From a checkpoint of a small transformer trained on Wikipedia.
Architecture: RMSNorm before each block, no biases in attention or MLP, untied embeddings.
MLP neurons of a small language model. Each row is named by its layer, matrix (gate and up: input weights; down: output weights) and neuron, and shows model dimensions 32-159. Each number is 200 + 30 x the weight over its row's rms, rounded and kept within 0 to 999. A neuron's up and down rows have the sign that makes its largest values positive.
Before each neuron's rows, "fires on" lists the tokens most often at its 100 highest values on Wikipedia text that the model never trained on. A number after a token or word is its count.

fires on: " of" 28, "tro" 11, "ne" 8, ":" 6, "ed" 5
L4.gate230,230,192,206,251,185,203,226,178,186,215,237,212,240,142,212,227,177,224,255,225,226,234,164,218,173,288,179,190,216,171,196,183,213,208,180,207,133,174,183,181,193,181,228,208,193,254,225,203,166,216,188,187,165,214,201,173,201,202,201,202,231,199,238,220,167,208,166,221,220,216,257,174,232,201,237,215,218,210,226,206,241,186,211,173,206,231,162,147,219,222,190,195,179,206,243,215,227,229,153,178,213,184,178,216,186,226,235,169,163,99,156,217,220,200,208,207,233,189,180,153,183,136,195,220,198,175,194,178
L4.up230,251,189,168,189,161,208,220,211,215,240,220,173,211,226,170,275,185,165,191,160,166,225,215,194,171,210,257,163,124,266,243,216,207,189,208,165,149,199,206,152,200,176,260,251,213,235,206,229,208,182,182,224,161,172,178,187,188,246,220,168,219,258,198,206,179,212,205,234,194,234,235,198,184,267,183,214,187,226,233,223,187,199,228,124,175,215,222,192,212,189,228,257,226,181,204,150,203,245,208,187,211,209,235,152,182,170,239,176,169,150,211,202,222,207,218,202,215,224,148,234,98,152,175,205,208,249,151,192
L4.down230,238,197,179,212,266,157,188,170,180,211,229,196,216,167,184,262,166,218,173,231,114,182,209,200,175,194,195,208,242,227,242,195,203,189,191,222,154,181,268,191,221,202,145,188,228,157,258,235,163,182,198,212,237,152,183,201,182,243,214,173,150,139,181,185,227,240,177,193,279,216,216,220,214,181,251,218,158,233,210,192,255,197,162,209,226,208,205,210,183,237,242,168,215,254,155,185,187,198,178,214,192,171,244,189,238,187,196,226,222,174,200,233,219,157,233,165,162,192,193,199,177,227,204,186,201,195,275,159

fires on: " Po" 32, "x" 11, "ed" 9, " more" 6, "ping" 6, "po" 6
L5.gate34,177,212,218,232,169,191,258,144,178,174,180,142,205,189,181,224,196,209,157,221,194,240,188,193,199,198,196,161,216,243,233,239,199,220,191,192,175,248,161,207,199,228,147,206,206,186,208,196,216,230,192,187,191,224,239,185,191,131,208,207,131,245,247,204,233,180,188,143,198,258,229,158,144,203,185,219,183,141,158,216,173,190,190,153,194,156,175,220,203,191,187,203,198,142,149,197,243,173,214,215,190,229,209,173,210,196,175,194,177,189,149,147,182,154,219,216,205,206,225,229,203,200,208,216,226,217,237,178
L5.up34,216,194,195,214,168,175,194,198,226,131,212,247,199,214,186,231,193,209,248,238,204,186,179,168,199,246,187,206,152,229,231,237,153,193,210,166,220,211,228,214,226,221,201,206,222,121,194,153,207,193,143,224,155,203,252,201,178,151,235,222,202,280,194,176,224,237,153,180,228,161,194,185,190,234,213,143,220,150,177,166,192,204,163,202,164,159,190,257,215,208,211,243,199,178,233,155,226,231,215,209,173,224,228,234,136,274,204,180,241,169,204,202,234,168,191,195,216,218,158,211,167,167,182,192,238,198,270,179
L5.down34,197,213,226,207,188,235,200,231,242,176,138,156,197,190,171,205,239,222,258,199,162,196,172,229,238,188,240,199,221,206,201,210,161,208,178,177,202,180,167,174,224,226,214,187,260,210,161,189,254,179,175,193,170,206,234,209,198,188,184,227,142,202,232,187,192,216,211,176,247,207,214,262,252,175,188,205,185,208,124,190,211,196,191,284,164,201,163,248,189,200,145,248,171,240,241,195,180,204,187,202,211,198,165,205,198,194,211,207,222,167,212,248,233,248,247,220,190,224,162,271,209,231,206,129,153,220,188,238

fires on: "," 28, " is" 11, " father" 10, ":" 9, " was" 7, " daughter" 7
L4.gate80,177,185,190,156,162,166,185,206,173,219,220,282,184,194,147,216,216,224,218,247,170,254,235,216,178,209,202,194,151,220,224,181,232,207,181,170,194,161,208,186,225,175,179,170,222,198,215,221,267,241,210,193,163,157,133,188,204,173,195,172,188,191,217,155,216,206,219,167,176,208,200,192,209,154,271,221,205,174,135,215,188,244,172,185,230,191,268,230,206,253,223,196,164,181,123,177,204,226,197,162,187,201,156,201,194,196,142,214,222,233,160,150,208,192,186,194,223,160,237,224,203,286,196,246,201,235,183,204
L4.up80,209,195,248,148,213,213,198,230,242,195,252,210,244,237,191,176,178,212,220,187,195,206,249,178,238,143,229,187,180,255,182,136,173,179,206,221,157,174,208,156,183,220,169,250,185,199,228,128,197,221,167,225,197,208,156,190,197,224,196,184,197,174,195,229,209,197,258,172,162,190,241,204,211,210,222,206,157,225,154,204,176,216,128,149,220,220,217,156,205,226,206,192,222,191,181,175,189,161,157,159,244,230,209,220,233,190,188,242,233,147,152,234,205,217,202,187,204,143,252,242,215,234,206,234,172,176,193,206
L4.down80,224,186,125,166,206,189,209,155,238,182,209,201,225,275,168,205,182,196,185,219,219,214,195,253,208,216,166,177,188,203,190,163,183,224,181,191,196,162,212,226,181,199,189,269,191,188,192,150,244,176,175,242,156,152,207,125,175,260,209,211,195,224,174,180,230,212,208,186,183,172,202,249,214,196,190,158,213,201,243,125,170,183,144,214,169,165,263,224,245,162,193,159,175,214,219,197,176,232,194,154,196,226,210,215,213,198,187,210,170,184,220,172,173,215,189,185,185,172,248,185,147,250,193,226,244,181,223,256

fires on: "et" 14, "op" 11, "x" 9, "ed" 6, "y" 6, "ash" 5
L5.gate361,210,195,176,256,199,186,230,174,193,217,186,189,203,250,171,202,180,169,190,215,174,219,204,192,223,174,183,208,258,176,211,211,145,221,202,170,254,229,227,187,180,222,133,223,177,155,168,203,172,168,163,221,163,181,195,203,234,228,205,228,153,185,171,213,271,185,185,156,196,221,184,192,161,170,147,209,193,181,209,172,212,219,242,204,233,145,173,154,205,202,204,166,183,177,217,197,179,229,268,180,255,194,168,269,204,175,161,150,130,214,222,198,222,170,172,189,179,178,149,148,165,256,181,185,184,188,213,173
L5.up361,185,214,160,229,163,170,226,179,206,131,170,191,196,224,190,234,218,196,209,187,180,181,177,174,234,193,165,239,216,199,218,178,147,226,161,231,254,200,225,218,190,194,166,202,194,182,208,198,160,211,162,167,179,203,199,197,209,201,205,230,172,259,139,228,205,260,208,130,181,207,185,211,201,151,207,189,173,162,220,190,228,218,263,199,233,119,214,171,165,213,186,137,221,181,231,216,179,251,215,176,220,225,207,244,234,137,216,149,171,187,194,252,232,161,234,196,175,232,146,140,200,234,225,195,246,147,209,154
L5.down361,201,214,157,175,208,142,174,250,211,209,232,189,175,197,229,220,228,170,206,165,160,175,209,274,187,219,145,202,176,176,195,199,130,215,215,233,193,204,156,188,173,194,190,220,201,187,242,197,216,232,164,144,189,220,218,236,173,244,198,225,224,226,183,141,174,213,214,229,171,144,187,198,190,223,218,170,180,226,163,217,197,196,156,200,156,192,239,224,150,195,174,184,193,224,212,184,175,249,175,229,159,203,138,202,263,171,249,209,195,163,249,217,221,233,204,225,203,238,177,212,163,229,260,210,238,217,165,202

fires on: "s" 33, " that" 12, "ers" 12, " who" 7, "es" 6
L4.gate262,212,228,189,222,169,189,206,215,128,216,145,191,251,182,235,201,243,189,184,231,194,213,197,222,172,244,179,206,166,246,220,234,251,168,191,208,211,195,159,150,171,268,194,213,157,193,190,196,189,216,200,190,150,177,136,168,180,223,218,179,184,183,147,196,196,123,215,201,203,203,258,185,252,230,184,185,169,227,203,177,157,226,138,212,197,157,225,187,185,255,181,216,213,184,230,218,217,206,164,142,195,249,153,211,156,161,241,216,230,177,140,210,184,182,237,217,197,250,253,187,180,217,221,200,196,189,217,251
L4.up262,139,229,187,161,193,249,164,195,225,187,203,173,221,184,168,229,193,231,185,184,157,212,240,219,176,161,159,228,194,239,192,187,249,190,223,211,271,193,208,178,205,250,216,186,187,213,191,213,206,141,247,139,152,240,184,218,184,208,186,234,228,184,179,192,215,175,204,177,178,223,203,200,227,156,183,211,177,246,171,215,196,194,170,204,177,207,198,158,188,190,214,207,191,217,253,253,243,225,181,227,255,225,177,181,175,152,198,172,176,206,154,147,220,221,214,180,217,198,229,242,162,228,261,280,192,219,259,203
L4.down262,228,203,233,239,199,219,167,173,184,168,219,164,208,216,210,231,194,197,191,249,210,219,177,173,176,174,215,143,229,216,171,185,200,123,232,158,181,173,159,170,255,221,184,192,134,178,220,173,208,215,220,197,256,181,188,175,244,187,213,205,191,211,201,198,214,198,222,240,158,177,207,211,209,242,268,162,252,187,171,162,184,197,124,259,188,222,210,223,219,189,223,222,230,193,249,213,158,176,176,185,229,239,216,174,177,183,164,288,191,233,195,209,183,216,216,168,190,180,213,167,209,212,238,189,190,214,239,159

fires on: "." 36, "6" 11, "8" 10, "3" 7, "7" 7
L4.gate374,227,234,176,225,162,211,216,214,237,251,214,208,262,235,278,180,147,143,208,191,212,206,176,169,184,232,187,217,215,226,127,233,219,214,272,212,220,174,244,132,179,159,214,213,176,172,203,188,232,208,145,197,161,192,242,196,197,177,205,204,200,205,199,243,137,215,179,178,237,168,197,191,227,208,246,233,222,226,246,213,205,191,193,188,159,188,220,162,158,178,185,229,238,187,161,163,230,226,268,146,165,206,237,177,189,198,180,213,151,198,189,200,193,204,237,211,211,225,202,176,253,207,173,219,195,210,203,195
L4.up374,248,207,250,194,182,220,202,148,172,189,155,162,181,175,151,209,212,228,220,188,146,192,172,204,155,211,237,199,181,206,218,152,225,217,188,192,204,204,235,185,248,191,228,180,198,112,172,159,210,204,240,224,174,112,222,199,201,218,245,213,170,199,237,208,138,197,188,248,170,204,244,183,207,204,188,210,187,213,226,171,155,205,185,222,263,191,171,204,163,214,158,198,210,195,204,177,190,235,198,212,167,183,205,176,179,210,166,226,203,179,171,187,231,221,256,225,181,217,174,192,230,162,180,211,254,212,164,182
L4.down374,239,247,165,170,250,196,209,194,236,216,214,214,180,187,198,238,176,222,222,181,196,202,194,220,245,203,255,221,192,210,201,211,172,176,148,209,178,203,131,196,237,236,213,229,188,170,165,133,249,150,199,253,208,205,234,205,235,224,184,237,251,224,169,216,220,222,246,222,155,200,219,167,219,217,202,200,187,235,192,216,223,195,184,212,160,201,212,151,214,139,192,169,151,215,234,233,189,202,202,212,221,256,137,171,193,230,253,127,198,245,240,181,208,216,155,171,222,221,219,163,171,242,259,174,145,222,176,207

fires on: "3" 19, "9" 18, "2" 11, "6" 10, "4" 8, "7" 8
L4.gate244,185,239,181,210,158,219,166,169,221,167,208,145,140,180,207,226,181,211,205,200,190,253,187,191,187,218,209,200,196,184,174,220,218,186,137,184,214,207,159,221,182,160,208,152,180,210,228,185,160,234,170,137,127,201,212,187,182,153,170,188,183,147,202,248,202,183,169,206,117,220,158,191,222,232,218,168,223,239,166,201,214,173,208,215,219,198,218,137,165,173,180,206,240,232,177,193,210,215,236,148,191,250,217,232,187,172,215,145,189,233,195,188,202,243,225,140,250,192,140,184,206,168,239,211,196,161,195,169
L4.up244,205,276,224,220,186,210,209,192,192,169,206,180,227,158,191,271,211,178,223,150,150,209,213,222,187,227,218,190,174,213,181,154,237,167,187,167,141,206,192,174,191,199,249,185,238,243,213,244,256,168,159,223,194,169,153,205,153,213,203,183,167,216,196,209,193,211,175,226,247,232,168,199,187,194,242,220,158,234,211,144,177,157,219,252,239,192,172,164,198,186,164,162,231,199,232,172,235,206,174,226,234,224,206,179,236,165,180,205,241,206,167,229,204,242,206,235,191,237,159,273,189,186,130,193,223,196,186,202
L4.down244,247,191,244,157,143,203,188,177,214,204,199,204,174,232,182,186,184,201,163,242,181,181,214,216,191,148,214,247,174,213,161,228,144,94,183,167,189,194,167,230,207,231,219,195,178,230,180,223,166,215,217,214,145,206,190,185,167,185,242,213,179,182,214,189,181,234,220,207,199,196,189,232,206,157,141,218,197,191,175,228,206,259,171,162,220,224,219,190,190,233,229,197,215,217,256,216,207,265,209,222,146,173,177,186,182,210,223,208,201,189,189,174,200,217,250,154,198,210,223,226,228,254,219,154,208,180,181,187

fires on: "," 25, " is" 13, " was" 11, " include" 11, ":" 7
L5.gate192,189,203,192,139,219,141,184,238,206,249,220,228,266,229,166,193,212,213,220,222,148,214,168,175,179,205,165,214,153,190,199,221,181,184,238,158,214,150,229,281,202,183,191,200,186,240,157,174,199,174,162,182,157,154,165,222,186,211,151,209,232,208,174,194,220,152,222,141,169,175,181,237,159,167,210,185,166,211,201,186,188,156,186,213,231,202,236,209,173,199,181,235,182,180,252,172,196,222,183,146,190,249,214,197,173,221,141,214,199,220,182,194,168,203,227,173,208,152,195,227,202,228,192,186,215,192,215,272
L5.up192,139,199,223,205,231,165,195,205,192,236,261,193,164,172,184,178,192,201,222,184,168,194,194,193,255,173,236,192,162,199,239,173,208,181,247,220,96,180,218,255,225,166,202,193,221,214,194,194,236,192,181,196,223,167,197,170,239,220,216,229,195,209,168,170,202,209,200,156,197,159,141,200,136,168,185,218,164,222,176,165,181,221,170,228,191,190,183,210,177,205,147,236,213,191,246,229,221,189,213,177,210,164,206,187,191,142,140,176,173,187,173,166,226,221,197,121,192,144,209,235,164,231,162,225,179,214,149,201
L5.down192,217,229,215,219,212,224,189,170,195,221,200,185,139,207,136,180,175,213,189,205,202,220,170,193,182,262,176,222,205,235,193,221,201,227,186,226,199,158,182,199,183,154,209,218,144,217,210,160,230,236,142,199,227,196,194,192,214,203,173,215,228,236,186,242,214,222,258,191,185,201,239,177,224,180,184,151,166,214,195,275,219,197,192,208,287,226,204,175,165,185,198,155,172,221,191,151,284,196,163,183,264,197,249,190,229,164,215,171,190,141,240,289,200,156,167,169,197,211,159,195,168,234,206,143,160,197,254,187

fires on: " X" 21, " V" 19, " II" 12, "f" 11, "II" 8, "z" 5
L2.gate404,213,178,158,188,230,267,201,240,182,197,119,147,189,193,155,282,156,172,146,201,178,227,149,172,149,197,188,179,182,200,234,203,273,219,176,204,208,184,155,223,124,180,170,215,143,153,204,202,218,216,225,224,243,210,226,274,226,224,159,183,200,132,251,189,223,176,229,214,213,210,212,205,243,186,152,218,225,218,185,207,222,158,250,221,187,190,206,202,214,148,186,166,225,201,227,185,226,172,191,216,238,246,224,202,216,161,174,183,219,208,233,217,200,178,170,282,190,164,238,193,199,159,184,196,171,173,192,242
L2.up404,215,198,236,251,196,182,209,215,173,225,132,135,204,238,161,226,172,176,154,136,210,172,195,172,200,165,176,208,167,180,242,191,218,187,161,200,168,184,152,219,184,210,156,181,189,241,182,222,174,200,226,239,221,240,170,228,244,224,170,200,224,166,243,199,225,207,161,176,195,245,220,211,227,180,233,221,225,171,141,190,183,169,209,260,214,179,196,234,237,201,180,217,237,187,219,184,160,210,153,242,209,187,185,179,233,198,221,123,211,153,190,205,223,187,237,206,246,168,227,216,233,165,218,221,220,187,159,222
L2.down404,172,229,171,194,216,137,236,155,212,182,212,222,251,196,183,204,197,155,199,168,221,231,189,181,189,227,224,226,234,117,169,174,201,217,175,178,237,192,156,189,180,211,217,195,198,201,199,247,209,208,211,201,249,216,190,263,159,175,228,220,196,192,171,216,231,205,230,242,174,214,201,198,168,208,189,175,161,201,184,217,209,178,220,219,188,177,207,191,172,220,190,215,207,316,219,191,204,186,149,200,215,202,196,214,225,193,201,237,203,209,200,215,200,166,176,247,143,204,273,225,212,172,236,223,175,182,216,217

fires on: "==" 24, " ==" 12, "0" 11, ":" 9, "ed" 8, "ing" 6
L4.gate352,164,214,169,209,185,190,207,213,180,207,216,188,206,208,154,229,222,193,249,206,206,180,222,179,190,281,230,203,260,203,212,176,214,161,144,210,202,172,185,182,150,171,251,160,184,203,213,181,208,200,183,232,157,184,217,158,179,214,193,208,218,201,278,196,177,216,175,183,211,201,205,192,152,209,137,234,162,243,237,240,180,181,141,157,216,173,161,238,223,193,169,146,139,184,157,221,207,195,219,183,219,205,203,180,200,240,206,231,178,226,154,191,200,151,203,229,205,256,195,212,216,147,142,175,210,199,266,219
L4.up352,151,175,205,186,142,190,189,184,207,133,171,142,233,238,260,225,264,153,258,217,227,207,210,191,221,244,221,206,220,211,236,243,165,206,186,211,179,238,180,200,249,220,183,219,170,207,175,209,190,217,200,147,183,209,177,201,130,169,217,196,192,200,194,241,171,216,183,187,193,229,207,182,183,285,187,242,171,224,224,200,153,194,289,183,210,208,217,212,208,211,229,252,138,209,189,181,195,229,194,196,222,149,227,172,216,217,222,175,174,162,186,214,182,191,245,177,186,166,183,203,211,138,238,191,213,205,233,227
L4.down352,209,201,186,222,184,215,188,222,195,230,177,191,224,169,157,206,201,209,173,232,143,215,185,257,210,212,192,207,185,214,106,182,206,198,213,185,220,192,240,205,190,197,216,155,179,249,267,159,188,220,229,259,253,223,191,155,203,191,199,177,185,233,193,151,235,224,194,198,180,183,234,200,277,190,152,204,212,224,180,216,201,185,169,208,228,187,234,215,206,181,184,159,203,214,208,213,209,182,226,219,220,192,143,178,183,218,223,251,199,197,203,212,245,174,210,183,239,191,170,183,219,234,200,223,189,201,198,188

fires on: " of" 50, "." 7, " was" 5, " is" 4
L4.gate159,185,197,155,209,182,188,296,191,206,182,194,236,207,230,187,163,218,172,224,267,190,241,204,183,214,200,190,165,197,207,193,241,224,199,223,181,209,182,179,177,203,209,194,153,186,170,219,186,228,271,175,181,167,145,173,144,164,195,214,166,240,185,214,145,180,205,190,182,176,191,216,219,146,210,175,226,174,188,223,239,217,184,165,169,213,200,220,248,178,163,196,169,228,200,224,198,205,175,169,201,274,194,261,178,177,220,206,201,199,191,187,241,158,198,213,196,128,171,177,184,206,188,159,186,171,206,247,207
L4.up159,164,154,168,233,233,229,229,230,235,225,235,215,191,198,232,197,171,232,243,219,216,163,184,199,199,182,231,169,194,186,202,182,176,235,238,194,161,234,231,208,231,210,180,233,204,161,216,220,218,226,180,216,211,170,228,199,178,163,231,193,195,226,239,155,202,222,189,176,146,150,157,247,188,152,212,226,276,218,156,206,204,238,221,235,181,231,193,194,221,270,196,210,225,263,142,248,162,152,201,238,222,228,180,172,227,180,162,156,211,174,158,166,229,164,227,176,201,251,266,199,184,209,168,185,197,228,224,175
L4.down159,260,195,138,229,247,177,163,258,227,146,207,187,156,179,194,225,175,238,247,180,194,184,215,171,206,173,179,231,207,269,215,214,250,193,216,240,171,214,205,243,161,137,178,211,195,251,264,216,159,176,223,194,159,224,167,171,198,171,231,166,232,203,205,202,164,236,235,208,188,173,212,165,260,227,220,187,195,221,193,249,181,229,138,219,259,138,226,181,178,228,243,215,222,214,266,169,228,200,199,211,220,249,161,203,221,206,190,218,199,233,178,207,206,214,132,169,184,235,187,198,211,186,168,186,169,211,191,214

fires on: "o" 31, "io" 7, " de" 7, "vo" 6, "do" 6
L5.gate221,258,218,193,180,174,255,200,218,191,161,183,214,242,193,276,209,216,227,192,148,195,112,202,193,169,184,246,214,226,216,180,178,147,180,188,208,200,189,202,203,167,232,193,183,224,189,162,193,232,164,226,251,210,155,193,195,196,212,231,164,199,142,168,166,223,203,231,191,222,195,250,195,230,298,213,217,181,200,241,200,241,245,244,210,190,248,238,189,223,163,202,162,255,159,193,230,213,222,197,213,175,233,243,223,139,177,206,193,265,188,169,158,175,194,154,174,221,177,148,186,199,195,193,208,166,157,218,186
L5.up221,199,209,197,214,207,247,190,218,212,145,217,198,226,160,207,171,194,204,212,154,237,151,205,208,174,207,237,229,156,207,135,147,228,254,174,224,223,186,210,202,169,221,203,220,152,231,166,215,182,259,241,192,224,241,132,201,190,226,219,170,181,204,216,196,243,256,184,182,250,236,208,174,174,177,223,207,201,177,257,165,146,230,189,224,199,214,226,203,239,173,145,181,198,232,212,180,207,193,190,221,152,160,217,177,227,207,179,190,233,196,168,174,201,221,167,184,216,217,187,242,205,202,143,201,256,251,221,204
L5.down221,221,226,181,212,180,220,206,200,202,227,136,137,193,186,137,188,133,204,219,202,155,177,221,206,184,189,229,198,229,257,208,186,200,201,232,126,228,196,227,195,216,178,193,183,200,226,218,172,198,201,202,212,118,171,253,208,227,195,208,216,181,256,192,167,230,176,246,223,181,220,184,130,230,191,253,218,213,148,208,187,233,283,176,200,171,211,202,202,177,163,138,171,230,191,195,198,197,197,196,146,261,172,214,219,255,207,281,263,245,167,214,232,185,229,217,171,214,206,184,185,210,218,200,200,161,184,197,154

fires on: " such" 26, "n" 10, "lu" 10, "ger" 5
L4.gate356,226,162,221,188,202,216,215,164,183,253,155,208,239,207,183,169,222,166,196,174,240,190,211,195,190,169,197,170,177,208,186,224,231,210,136,175,210,144,191,244,227,238,159,187,244,217,165,196,184,234,236,208,149,219,175,185,141,172,248,240,197,151,202,227,233,179,200,220,186,169,192,214,222,175,248,217,215,225,213,222,175,192,188,171,214,224,188,201,214,229,196,213,239,235,221,199,192,226,192,190,184,197,208,148,215,170,239,193,187,207,197,243,196,217,228,161,225,227,261,204,181,161,190,192,212,177,215,173
L4.up356,224,190,208,159,219,203,226,202,143,217,224,228,259,199,217,194,196,235,219,207,251,146,209,176,204,144,155,228,193,220,248,171,195,205,151,138,230,184,188,202,215,243,162,206,245,245,200,185,177,215,160,201,214,202,184,188,193,226,224,220,186,221,198,197,166,176,222,205,189,225,148,196,232,174,215,208,179,221,153,214,155,203,170,200,226,256,198,121,187,171,187,166,165,271,186,190,238,231,189,179,263,135,182,183,180,212,202,146,201,199,203,206,185,179,170,186,183,193,172,172,145,222,204,177,201,155,237,203
L4.down356,228,222,217,176,246,179,213,192,186,211,215,175,194,216,230,176,225,163,216,164,226,201,267,160,171,197,169,228,219,180,190,152,165,143,175,180,268,232,273,163,218,192,239,223,167,185,216,209,223,276,193,191,173,214,194,246,234,222,221,210,244,194,215,142,205,212,251,106,214,161,176,189,192,190,268,186,189,229,222,163,215,239,211,156,199,253,161,248,237,179,156,209,178,249,151,189,230,208,213,184,202,206,188,232,189,195,189,180,190,222,228,203,151,207,183,204,160,195,185,213,183,239,172,258,192,193,202,180

fires on: "7" 26, "0" 17, "3" 17, "6" 14, "4" 11, "5" 8
L2.gate250,167,205,288,188,154,148,229,211,256,123,208,194,222,189,179,176,202,177,219,179,231,257,178,178,175,227,198,188,175,231,221,242,237,170,189,235,261,216,191,201,247,203,155,183,197,188,207,199,162,158,189,160,184,189,193,205,175,172,169,226,206,185,191,218,219,233,180,215,194,194,258,221,208,190,233,149,238,229,163,191,200,219,204,299,225,249,215,116,200,206,224,173,148,197,173,216,210,198,258,153,218,210,203,155,152,235,188,188,174,173,189,197,189,188,248,226,273,163,183,191,204,194,194,156,165,199,193,225
L2.up250,199,208,261,212,172,172,271,150,235,166,189,232,233,219,159,187,227,142,241,192,204,250,218,160,188,187,208,184,142,251,257,178,188,196,218,232,232,182,184,206,232,200,206,204,224,201,184,215,190,231,212,136,143,212,195,250,212,144,193,199,173,216,177,218,173,198,212,142,183,223,162,200,206,184,209,150,159,221,170,220,251,203,206,217,254,208,185,220,226,195,195,138,188,155,177,216,155,167,168,206,208,206,171,197,208,197,236,188,195,179,186,202,211,208,237,212,216,168,170,194,161,168,189,151,211,154,154,233
L2.down250,180,211,243,195,225,157,185,182,214,146,264,203,190,156,160,205,183,243,155,117,184,138,163,184,185,196,182,227,190,193,224,188,222,195,213,221,216,244,125,211,233,235,183,201,195,182,229,141,163,170,211,190,224,171,173,188,179,239,171,254,161,188,198,157,223,169,171,164,212,233,202,223,225,146,187,178,176,237,239,148,217,227,177,209,198,216,211,139,218,140,209,179,177,180,194,218,185,122,201,208,188,168,198,235,201,142,221,170,114,153,186,187,217,156,201,241,204,209,204,215,245,200,222,174,197,174,199,187

fires on: "ed" 25, "s" 23, "ong" 14, "es" 5, "und" 4, "et" 4
L2.gate493,242,224,171,209,209,237,169,188,220,228,179,168,182,186,206,226,221,195,263,139,166,205,184,182,235,205,144,136,191,180,196,207,242,173,223,211,194,199,154,214,155,268,259,174,205,233,262,198,202,229,185,192,199,149,165,235,223,208,178,221,195,221,178,196,151,194,146,174,200,211,206,159,225,181,227,197,191,259,185,200,213,131,177,239,226,221,205,218,211,236,159,207,219,197,159,167,238,199,146,141,176,214,236,194,217,280,168,182,206,184,187,147,217,171,217,172,179,207,202,243,277,161,210,239,217,219,233,152
L2.up493,178,241,184,224,202,224,185,160,198,193,201,152,256,173,191,213,231,213,242,190,228,185,214,167,259,169,125,188,215,180,207,212,275,180,235,154,203,206,200,243,200,232,184,153,188,170,217,171,215,185,132,217,218,211,186,213,243,174,212,201,182,190,181,221,171,184,215,149,200,195,176,152,155,190,247,202,210,285,223,146,201,219,130,194,158,200,189,164,135,186,139,226,182,238,209,234,183,233,202,203,185,183,176,173,176,162,145,223,198,234,202,169,207,180,196,171,227,204,181,266,204,207,245,239,178,192,229,187
L2.down493,194,184,175,235,158,222,213,187,199,198,213,185,158,159,204,203,195,208,109,266,277,208,180,166,189,223,201,191,154,185,199,194,207,255,153,261,245,182,220,206,258,204,140,221,227,145,197,168,228,213,205,199,222,201,244,218,147,233,240,191,232,234,170,191,253,223,214,201,240,193,205,178,200,212,189,213,212,182,221,120,214,234,202,218,212,166,235,195,204,222,271,195,213,182,227,269,156,198,203,208,137,175,180,208,201,211,199,224,176,154,235,160,203,204,214,227,223,219,186,172,106,196,203,202,147,195,206,212

fires on: " In" 31, " in" 21, "In" 16, "ing" 8, "2" 7, " made" 7
L5.gate73,247,212,213,233,167,190,232,232,186,158,217,221,191,225,180,201,211,205,228,157,229,194,216,217,191,235,220,232,225,206,227,191,198,236,228,228,266,203,187,201,212,188,209,234,199,228,237,199,211,189,197,187,182,171,193,168,216,221,224,208,195,190,185,244,201,238,180,188,236,242,247,158,156,245,171,199,228,194,156,185,220,202,254,215,197,200,254,188,244,216,237,206,189,156,247,145,266,212,233,217,207,168,188,203,239,236,224,171,191,182,204,231,235,266,257,206,195,188,180,187,232,156,251,151,219,233,199,175
L5.up73,287,219,177,243,138,173,251,198,186,217,192,165,184,223,192,212,214,273,165,206,168,267,209,208,173,203,240,207,202,164,170,174,210,230,247,226,230,207,187,151,224,164,244,199,204,204,202,220,224,197,218,213,202,204,222,159,195,188,216,161,219,139,209,162,198,243,185,191,235,186,270,188,153,203,141,179,222,146,166,234,224,230,174,203,218,219,206,207,210,206,182,191,180,198,210,178,197,216,209,165,205,163,192,244,156,177,203,173,285,190,214,243,196,227,213,249,246,215,175,215,206,157,184,153,192,224,159,216
L5.down73,176,201,211,188,219,163,250,184,247,225,196,174,190,183,193,167,144,204,213,231,199,265,202,226,166,178,157,179,253,192,181,195,213,213,262,191,210,198,199,211,228,157,196,235,211,200,148,250,161,253,165,212,223,185,191,155,191,211,238,226,180,247,217,214,239,248,227,228,210,234,210,199,158,237,185,223,234,165,164,182,232,200,220,211,203,149,208,157,180,217,230,232,251,179,173,188,187,186,245,190,243,209,197,171,206,238,238,203,228,206,206,204,141,213,224,146,170,234,208,207,211,193,237,232,193,244,212,191

fires on: " in" 34, " of" 17, " de" 13
L4.gate288,235,190,249,174,177,217,275,208,149,197,207,221,185,191,200,228,191,183,201,163,262,215,180,202,186,153,212,164,227,222,227,193,186,220,227,209,256,199,209,188,195,192,235,238,221,185,252,202,228,209,222,218,160,172,195,228,226,221,174,264,171,223,245,234,229,223,133,177,203,166,239,180,237,185,148,196,238,196,173,194,135,198,266,209,267,217,203,160,216,197,196,217,193,153,186,191,216,193,161,255,190,186,204,228,205,170,179,231,258,216,164,181,174,220,221,240,176,151,192,166,151,190,212,226,231,169,209,182
L4.up288,221,196,176,247,183,185,218,238,213,169,219,166,194,196,209,175,193,191,146,182,181,182,158,195,229,190,193,140,170,191,169,104,246,196,208,182,237,249,206,218,203,159,212,196,176,175,191,217,128,216,167,228,201,179,172,188,191,236,207,199,193,248,250,223,246,248,136,214,227,254,201,211,212,212,199,196,171,157,173,162,199,186,223,197,183,212,216,183,261,202,221,217,240,147,234,187,167,211,189,235,187,203,167,217,160,234,180,162,268,251,147,179,251,245,203,163,202,162,215,181,173,181,235,189,235,200,213,224
L4.down288,252,182,209,186,174,203,201,215,203,218,199,197,183,174,193,183,205,255,230,192,255,220,206,226,151,243,157,176,242,205,213,240,196,167,222,180,229,218,183,220,218,203,258,209,230,228,202,185,218,229,210,130,172,141,189,208,269,220,165,231,193,240,226,191,222,195,167,191,168,241,134,200,227,219,190,197,213,222,100,214,193,181,205,184,245,150,205,172,189,220,198,226,185,130,197,237,272,203,201,173,225,221,240,235,242,194,228,219,165,244,165,220,166,176,181,227,208,211,236,197,234,177,206,214,193,193,183,197